Weights of a small transformer language model: a variant of Adam for these matrices, 157M tokens.
MLP neurons of a small language model. Each row is named by its layer, matrix (gate and up: input weights) and neuron, and shows model dimensions 112-207. Each number is 500 + 50 x the weight over its row's rms, rounded and kept within 0 to 999. Numbers have three digits each. A neuron's up and down rows have the sign that makes its largest values positive.
After each neuron's rows, "fires in" lists the words (lower case) most often at its 100 highest values on Wikipedia text that the model never trained on; "fires on" lists the tokens most often at its 100 highest values on Wikipedia text that the model never trained on.

L3.gate97:512536490490468534452518517432372539506525558543484476503445526483615450512494571479584427495501578464450507503485413532537500470539483492536531477373361442512419468440464579496553453494474489502482439500507435426481511484515475514520495447570462441495564486595489476517525585559587415441
L3.up97:592525444554456440526534416495522545497526484467509408557447444572475462552524477547390517550510505596545473494602545510503461459474491454527454536519477558407516441493556523476466543503452583401487518382425461444528517544505525452505404482478573433430457529480463565494549519538504537548
fires in: "by", "under"
fires on: " by", " under"

L3.gate316:420528431498564490603467426537474514486478474501536502491423466579534458642585431489535445483439429548472544452539591429518549514486492502401521489569620487464495558535400422515492520509489502564476539445508528494431472590497471525457508413439516430488512659538476489499542529441582397460
L3.up316:496523408499532574588448527546518543490487548515439520480489559514530470549491494457516436456437493525518515414522589396512526488489520573455482509481571448530451516582443513525457572489549456485445510503597571503442485486492488434473549437440409385474462576583440512484600522459524414479
fires in: "goodyear", "year", "ft", "growth", "throw"
fires on: "ear", "row", " ft"

L3.gate211:441477524444434470467557612480538520601483562568550454452509548546446460561406526461494518490461581485556538572529400545428443569442550616529547411564530463498507509440480544421471502533415500472467457536496539567506515576479502570496516491490589494528457488489536578586633521528495497478
L3.up211:586476593453525586589421519595538444499418551369503527479463513444484504393446438501533459541514513449463516553462460535525591433535600504402501531527528463437547498526518470578549477426486450528432532390369544485570360487552427577538498585519466483487483590477471535474491533520482497463
fires in: "known", "award", "awards", "dynamos", "source"
fires on: " known", " Award", "nam", " Awards", "ource", "wards"

L6.gate281:504525594367446403520462552498456543504444481495456520496435555533468518462513393526548445475573456525512488427547535527518536611510418447605524517519527495504508602506523511501505548536492534495501456500410498537543505548517488446547490468536528510478501527360415403503581524499434587516
L6.up281:522440554522480432547426514569502532355483504470503544497500436596470574581574472445462481466505560407433515421505504494384559496501471520489463490502463550558567517564576537537557574522491514419547549500559520545419504460434456485516478445496566379497501526473543468488496513467439525532
fires in: "000", "610"
fires on: "0", "1", "7", "6"

L3.gate179:523553521575590502513437519474411473504432458479451501563443503491505476522521485523528543463541468480479563490504523612537546456501497514554528415608519456525480518535510531483482502537563460450575477566399541553547483455434437466471465438465518552533415440507498493501536513593529470499
L3.up179:532476468506646572471542472532476484411420467491485446485462473523583520396389468506446626512502557574457518477514516583574466466436470463459571541432537544462458485524392451511544515426485582554451492452495547516472504571519593564542529479608458479484458487512435521460445633508598534389
fires in: "suzuki", "yasui", "miyagi"
fires on: "i", "z", "as"

L3.gate398:419492573469401489513476469479521499454491535531465480524396526475522518491473527509595528575442594480470556479483606537461488447532518488520452536550422491561413481471432457548469453414384417540487499455594592493512476470543431532423450486579460587461549479510515460396506540576554511433
L3.up398:474453501469533476473428495569571348505506450531569411520578472582520486517399500548550468481538536578495567572537554524558503475463528449456524604602574468415491471512473475559435532498523547429510506438506495481518447581462472523539518454477400499528496483455482538442542578540446515481
fires in: "by", "democrats", "recording", "electric", "lyrics", "recorded"
fires on: " by", "ric", " record", " Democrat"

L3.gate501:449463476462496471522525485426561437465524540507394498435451490461483460594515426500571520508498556493511462498535541506482507511400517493525446516385567454588446458531482453511519426469458500542534507442507451469470445469374513497458535580620608496481468505549458515421572516466426469495
L3.up501:544521475448568540447565455498477446425560536441466518572442486453591559485366455527441474482505550440534572465548446515518463381503544518540538532511561497376521477553422493512507496466546515529512427457519471409534390463439588485516514556502547497527590455626465490469544495499535357548
fires in: "he", "hearing"
fires on: " he", " st", " se"

L3.gate474:448493527502510496445557513477522450490487406469426509544456465602497499510466430476496423418606459524436457462507570576503505538391514550471592505578444555483545573466514527490456488470515490533493481467399541517591426524458432529520516438468468487541533456558521443457464554557493447519
L3.up474:414513450482492551467543495416499493481490549470456461493475439593484462613476435563553425485559509491423433465487479537468444606443561611480471541538460493355437512500530526470447458573486454464550435418509475501589496471491528526493497463522426360502567464569463499496548520528489563504
fires in: "found", "sound", "founded", "soundtrack", "is"
fires on: "ound", " found", " is", " own"